{"num_hidden_layers": 10, "hidden_size": 192, "num_key_value_heads": 6, "head_dim": 32, "qk_norm": false}
MLP neurons of a small language model. Each row is named by its layer, matrix (up: input weights) and neuron, and shows model dimensions 0-191. Each number is 128 + 32 x the weight over its row's rms, rounded and kept within 0 to 255. Numbers have three digits each.
After each neuron's rows, "fires on" lists the tokens most often at its 100 highest values on Wikipedia text that the model never trained on. A number after a token or word is its count.

L2.up674:130106116130106164161128128134158088105113109143093112092108142100167038143106081089142142149167074126138140102159080099224124097124150116187093117130096142151090084101178212186108102118100130154174091162155074087161111121140064134139154189132134113204095067083142162136140157149118145089112076152166130138121083148097121148083143140136120089162097105097133121146156062172140111176128115126106148173150149153151096116109085138142148141199193136142108108114136073151096138101124112122095139185121131101146097183098111156159182080100155083107091097136111166126147128200100164135
fires on: "l " 20, "ely " 17, "ally " 15, "ly " 13, "est " 6, "st " 5

L2.up730:118126133159141156093148130156127121092158113101138110082150152138151103124108175118130165071146183142075139080087078113143112145161053150180116178103104078118161181171114079103117105145121128151093112066124182102142125120105079154155170124117174204140158146140099124099099157150163144119123137189112115166180090123127122041134150088131137141126088091117132165093079080129119165082130122177139102164107143178161102137110141106103130101187109135051115115166104130168202141171105115149113120142062136080112079131151195101172116140148168086070125122098128170123142151202093079124
fires on: ". " 52, ": " 11, ") " 9, "ild" 5, "; " 5, "leg" 4

L2.up515:175128029099091142154149107164116186145145143128145085075127140117133158158108112092078107111176125175170161098157098127200159150138106102131123124193088105170175140104158129175118130076106128128180107101119078092145118065116129119202127140144151094172131109109093205126131145149131125125080044145158116110129108170111100138086164138097215082076083114084128114188161117136106122149107087109109157127143125157124149154178125112121146098154133100169125110105122184154069159164148141098153168172119110180086088143127077152123145088124112165100092110092127134097175152104073164101
fires on: "st " 25, "l " 14, "ond " 10, "op " 9, "ain " 6, "fin" 5

L2.up469:098110162169181169156149090122199142123148081119050136174151139145105060147125126135131109155148095166128082111157073108124148086157101143109137130116144084130034169144118157159136080147142190134110130066142142136073096090119130144148136137148113136132106098113115085142128120139157120141058154172129117186104191127087128135109084041071066145131143089152149097149074139070171103116235076132173133104134100139124148111116138140152133132134123120104140131200135129130087097162140137115151047125120167128173116137085152141157105136109125133192155080147179137161069126114114102153
fires on: ": " 73, "sid" 16, "– " 4, "for " 4

L5.up136:061091136102104168148166107087152122127107135126129106159166100157143164143108146131088114167138088080160089120167130113188131167204171077084137079114062116156085114188138130127100118154124142075125151088139093145088117101066083143141162133159112167103040093110146135124073148146133114154153137115151157127147123179169170172107199132141117160133106118147121142130115161106103159129126175130106109151129132073151134117181089141102160113159075068131160154116111118160060154113138204174142130194123149124175152143130131163105101079165186135114046177096091089083115076139114110156
fires on: "u" 16, ": " 10, "2" 7, "3" 7, "o" 7, "4" 6

L2.up881:185161140069151134108124146095181121142107095129122134134111110093149110121117067095177139137134089184133135151161059128119094123173095139121110161169137172127112170170083088138127133073115113130082162170140180127140133129147068156072150132131140144097141126152115136096117134132140148128195144192141171170137135093118085164154122134177136149126040132125081113136133091133074155150162120099135113076058159137152039093108145134181105100159159103127148079170112110083144135145186095181117175144141184129145059121122221117133116088084102115066178111116116076120126172120180122138
fires on: "; " 15, " " 9, ") " 8, "s " 7, "R " 6, "k " 5

L2.up947:157124125153135169081147095108136180116126131177119136135102164136131115107152099140169124132178088105122143118081101131084139073108070139129171135138079097131134135105125142100188129153178112174144081145160070130141181162136109186067172091150075174089115119138166096103075096093121095130146122121069152139179139170165113032088164114118115072094112178187082080103125174156141174120072134083075135189100112113158128113099147146120100138114165163131109095099110149148099141176075150143083142179153133115169136199081111098118139150173153192141088151122111151082151089149101136108
fires on: "ran" 42, "ation" 19, "for" 13, "For" 10, "ew" 8

L2.up390:079148182151155167095100131150126054107151164147124125155111127153127116133125124112138135158165138105146099114142126155126163090151117175133117157116113130143094114144096150062180166116181133136080163166126192119155147136139122096068156110098144106094110116149087066113175163169099087082136112102091093117118115140143134135138203115123217097079162180092104165090106135140125087119121058096140178165137157104147091094118126119108147134075162146190164129169123100154013136144156173092188146089145103147225073074095172136134099171090137140145096126148121132117106120137089171115
fires on: "===" 59, "==" 21, "== " 20

L5.up701:158134158178108118124121092108151100088089158114141177102109107165091167085128111057148105127126112099164174094171061188137106048113176166102108110135144149143142127146087116107137136080171184141086156181126092132181126081241115173167121102116082224154089147088108109118142069108141113154128109126125146122186129132077107120107126134135101125114101185168168106191159087117147121135129122122149098112195119140182131073087165123089176109071183126143140104140164155175114124138152134102091165180112117111120175107097145117113160141109155117130131138118168093111093130121082091161
fires on: "Eng" 22, "produc" 20, "Nor" 19, "Wor" 7, "wor" 6, "Ger" 4

L3.up510:123089079135105125127057083145171139095134191092090134105249132156129131116123181150073109151035122141101151054099116126123112140107075112186105113120125134157150135119158110082132124121093088125098125037176168137102137191115188068187135187154149161141182126155105125111109146086148098057118093131110137145142147113082101130113086135136161141130136139086144113127104125148176115166114111099111104123161085201138171083128172154126179127124101135109174118171109135080070098124148136152130172149103083135123101147135113131182191105126120163118101150100155148140143164147141162135
fires on: "ed" 98

L2.up824:136105114142137100076178063162081143148146170124151127105097125143140134108064075122178148127152152091116120144001113149147196084108067153151134137113074206168110119115143158126062146133168150117064144163120174126144109135056105160088144110120163146125148149121103076093089153117087104112138115112140084099120127174196119122113182158090177167105101130115115161166122146147125168136185106127115153120168215173106105070132119087118091117102162156174157103130115128128079095188137111076175158137136191151111117142135110131120117144166107124177123186145121101132147132126106117146
fires on: "\n\n" 77, "==" 13, "\"" 5

L3.up622:114116111094113117120105108164085098159147168134175137091070140137204176119128097166136120127106139125145114099078120150138214100120136118129119161081078171125049101123114085104114129124142116130117125146130186111096136093118106120123152108134156141164118155122078102178096129128079110126147106109085051118114082134156164131125121144107110130132074091113140179192227149132147106068172067141089117071174156132128151098113160114129113096170187173115215113175071152144087138185129126091218107141139185095142147128142112110159129145102144143151117157149133085112143076146060152157
fires on: "==" 66, "== " 29

L3.up588:159086174134102155112113120123136118077098122136139130123097148108091170077134177132157060125087061145100090147135149135143192148131159089144179150111109156114119151130141154108117123177156138109154126025208165140114123066059126144149124052134143095103163143145170151130149176102183122162088085155126098153093153141135176168188148128056120072124169157144163104155115088139126094124153119120158178182105178114114147138151103125140118083067097090155173155135053118124122154142105143130146117150135107159118130097152131139076127097110107105078164154191077156122044134085103123146
fires on: "born " 32, "- " 29, "), " 19, "in " 6, "\n\n" 5, "– " 4

L2.up340:203169106084117111094109131115118124100143067123136175096116128126064155138126130122176130107073167179180152136095130151127149140115125135127073124100091135093181154196083118104115141117131091149101112116118097101140138186134081170101146133136146146183180093107139132067119128137139064153147152166095137127187106121117126122073141062157142158063161143106059174106073116172097096146119127144123079197158150149111155108083136116115109133152147106075110108142118062101127183152077099169118183103129148166133088097172184167207148162091182104076144135114095144160136130115099079153
fires on: "; " 29, "202" 19, "′" 14, ";" 11, "″" 5, ") " 5

L2.up959:192079184103090100141158086139090133127091141113146139144162128129124157153145102128181104093124179161127130132161132114078224108169115121132135134135141107121125176133128103141118152131103040165150071141158036115091124147129146152129166080126108130190144078189124136143101124099122117109126150154160166145198123130173147088087137173148186162092104073078107133160076085110125146084131119142128088163087167069154088115143116115126114111176111092130064106148046120134148134141116113150164154161091156157094089046121183131123118071132130132111138099057122150158139155140159077111
fires on: ", " 42, ") " 12, "a " 12, "; " 6, "," 5

L2.up481:184030132193125155133182097120194150111148128134147096108142148145142133119184162127075067104150112114188065122085085163143148151180116131096126098106113146126128132202089144156066085111172142130148138054150147132167143097090143114144139151127108150134091145116172079105110136156126121133018138099093163183130162173101072113177137095102116104129163155106130107144153138160161147110148091104101160108086073097077123134142171119154160114105138131119136127165117145162129135116147170175125108156113144094170125091121133137108099154102128081117077131116102140077022153132078126180
fires on: "), " 27, "– " 17, ": " 13, "2" 10

L3.up179:152063132096139144101158109172131170091142061194138183135147089101163116165155139123143120105131109138098125159148048147093076111135116128204111154138158171103086127161152075113123177109104108110114114184136148157056108131168125136137137119155141110142138152131167124145141117082148178091105152119138103163131129118194111118105090172168158168136000121122071147126122117159102158135088146117057090108125160154149135080125126106173131115172134060076154081134091138101145076129162138166159179129094110154065081075096117136145146095190116156139155152139117124135171134104118123176
fires on: "| " 49, "; " 33, ") " 10

L2.up928:142111153131156134079131096144075116144132188135112114112126160122123125150102103097144079147178134146121143153029114175135180080142104130117068143123069154133073190133102210072125116112146116123122136154120163126158145130091100141134169089129161116075185139091096064102113140158097076095175115175154121135112116123174138131128212115000182137089106128115070175123127138109130109131133119152142174101153207124132112109142110112095107103109162137158172117115141152149069117145144182130199150136129086142146123121140083130097067162140168121168127151152121123116150125137085101144
fires on: "==" 59, "===" 41

L3.up817:185131093081174202160090152083105105038146162143125165154185124135088146094151073135128094204119145095073074124146118134170117085150154178089107184127144158147128083127064124138119122178166142122147121098147117142122083098148138146118137172075116099117102166128146165190133126137112109101121091169071126156137139161162155128198088157126089155137123103131143153089131129124126152131146091076126154152164181133178130120119096132136117127081119167110125101097120160118084155134155045145115097201134099108059045189174143145084135134122109162125106121118176120122127155145147091070
fires on: "an " 27, "-" 25, " " 16, ": " 12, "'" 5

L2.up611:104077108159183166113062159135115142105166104151082158077225129118109160138076163107086157157110126087085142093089064186114123153150097120142082160135123133148132107141100156120159105090168127093077132071196182120157135117134156108163181172181126133167137078148137069136120113107183132136134074152107142127077139106122121169165117104132132148137170125129126160060072125148179116142095112162087134154117135146126151147070126115129130139134128139184159152186109185129095140128117036149111160124123129105126103175071104116150170168090128198155121157105110140163070100143071137095
fires on: "ed" 29, "s" 21, "-" 14, "/" 9, "at" 4

L3.up797:088145163110116178100089159144217146103100088082100121142151123121108121150092161078164180127145196147176106186155124113118138102103154148114100159136193108128109068178102090139142125144133114144122144142191103107089083126099102106142167116106117091091093109118187111153153129127111136058141113143084137097131156156145188146121140167112101114147192144108096182105116101098124148150176106080132131126159168152070137090113141088136157140106157109101145116172083096096033072148144112120068149192165097114115132163112161132187147192157096132088165060182130162130089134144140079095
fires on: " " 35, "-" 13, "/" 11, "S" 6, "k" 4

L5.up956:143086187085109129103158106102163120141158132157122141123114159095114193152136078076091117183127080147159102121166094116120106125067046172123148113145102166111151143168124105137151103121124191129097185127138104129121080128128133095117196109150114146115131130154112122134089087129173115145148144140082199112192100168056141090122153107091091091107138180189123116103169127137156093085106145105107151100095070170168128089182127149167145167069145131091106144105156193087119090092150123148135207161151129166090125126127190091099222139130178156115112077135120100086154147112154134127
fires on: "wor" 23, "\n" 21, "For" 15, "for" 12, "Wor" 10, "bor" 8

L2.up552:107100112135168133144125077142124111103137157171166173117089149155133159144148137116123124134102135078138145112066158161135197095145143134119170129101124154132097158109082140128091121135140125100135134126120255122088122086143140123153171143164157124107142138116124048129086159131095093058135138105129081124147117128139083157132120127115189088081120153092123221116084162147128135160137124130140147171160243134144096085160084135164154134116189121117175075186112114159118092119134143053127152113130129070126139100082104137079076167145096121157063136181141126091058127114088139174
fires on: "==" 49, "===" 33, "== " 17

L3.up378:185171114125133157136076090131175149094104147118080171151171145172147136147119134067079085126104146177130141111157145141115127064186161133162177138126121147115128085159121106144181088162112053087151122160192180166145075177110108096105159084186123105181123142114135181148157078124067145130130144153137153173184091109165167091165171088105086167103107100138114147132081144194096130156131089141092148142172173101147101185109158116116148135108160086109129110068111084127129127111121121078168072139155143087137057157155119143142129145105057136085126103111132082105156122088138083117
fires on: "al " 31, "an " 16, "ent " 13, " " 8, "ate " 8, "ates " 6

L2.up155:156092168137166144093086075101162148062115137081121102168086139142167178096132143188148129166112107116142073144155092153169132139162134181167141138180085130192062189164115116084107097135137159123192131046131110098092105135078117057100145143114115091089102104153095099124138154126144171144082137114110134188151118129117142072149134158149116173124136116084127085114136124174125128106129099172119129096125134117113051137103206140186102056130142150107152143165119103141104195101138155167201127142120149106141140153095151115143114148143056105158093059126165121131094122190161144116
fires on: "==" 20, ")" 16, " " 7, ": " 6, "2" 5, "===" 5

L5.up330:105120145156101106136141151168146122116139120110122063112068177155181149151168113095106108108116101172043123169084106083126105100153070113167091107131116133133131101165144091116090113126124074156099094131192173138112150182082088116184064130178137192155112153142117129136121120065123155116158152139125116137156109133101103136104128105083114108117109115180071130080088157161134144121099154158152209171139162180105099108137143150082102131166139164145053100094166189199138132132087151125162115138110168166039140136192129158134144093120091128073104093134174152143156122090112166178
fires on: "or" 33, "rel" 16, "des" 11, "ind" 10

L2.up92:109111076126167134082102098104161115151088101160139140104130195149137223060091068141158108189121168152118094122142034113100156096117165147113079118152160151142120183128119157115160110103165109140101101129110155107091120108145130127149141114081128164091066163113178147206156122160124033131152096072086154154104146174089144136144062130125100189086086098171126144128161107179119127145147096141092107137131073178088107115079140144140079148084140094089135091208123113141140104144162127149131128153136086161123125186157168155120144156125148142128102090122147120119174170112082148129
fires on: ": " 36, ", " 12, " " 12, "1" 4

L2.up726:099098106141094115090086126093088146114126144151155147109115099111147125061124110141140105183091185107138065175021097192139180094091122140141144146131073147127062152098101138123098093141132123084151160135154176062142101120114077124125161123161171112071135081155109131120106174116095115169151150130111118106181116101130127152133149106096167094122127056093150171122170107132165145117165122125178144128175171138121150096142104118126087130149172106175218157157151185130086147166139216116145158085125164155173085058160122136111110140140116140105107079208115095126141159107139149119
fires on: "==" 63, "== " 37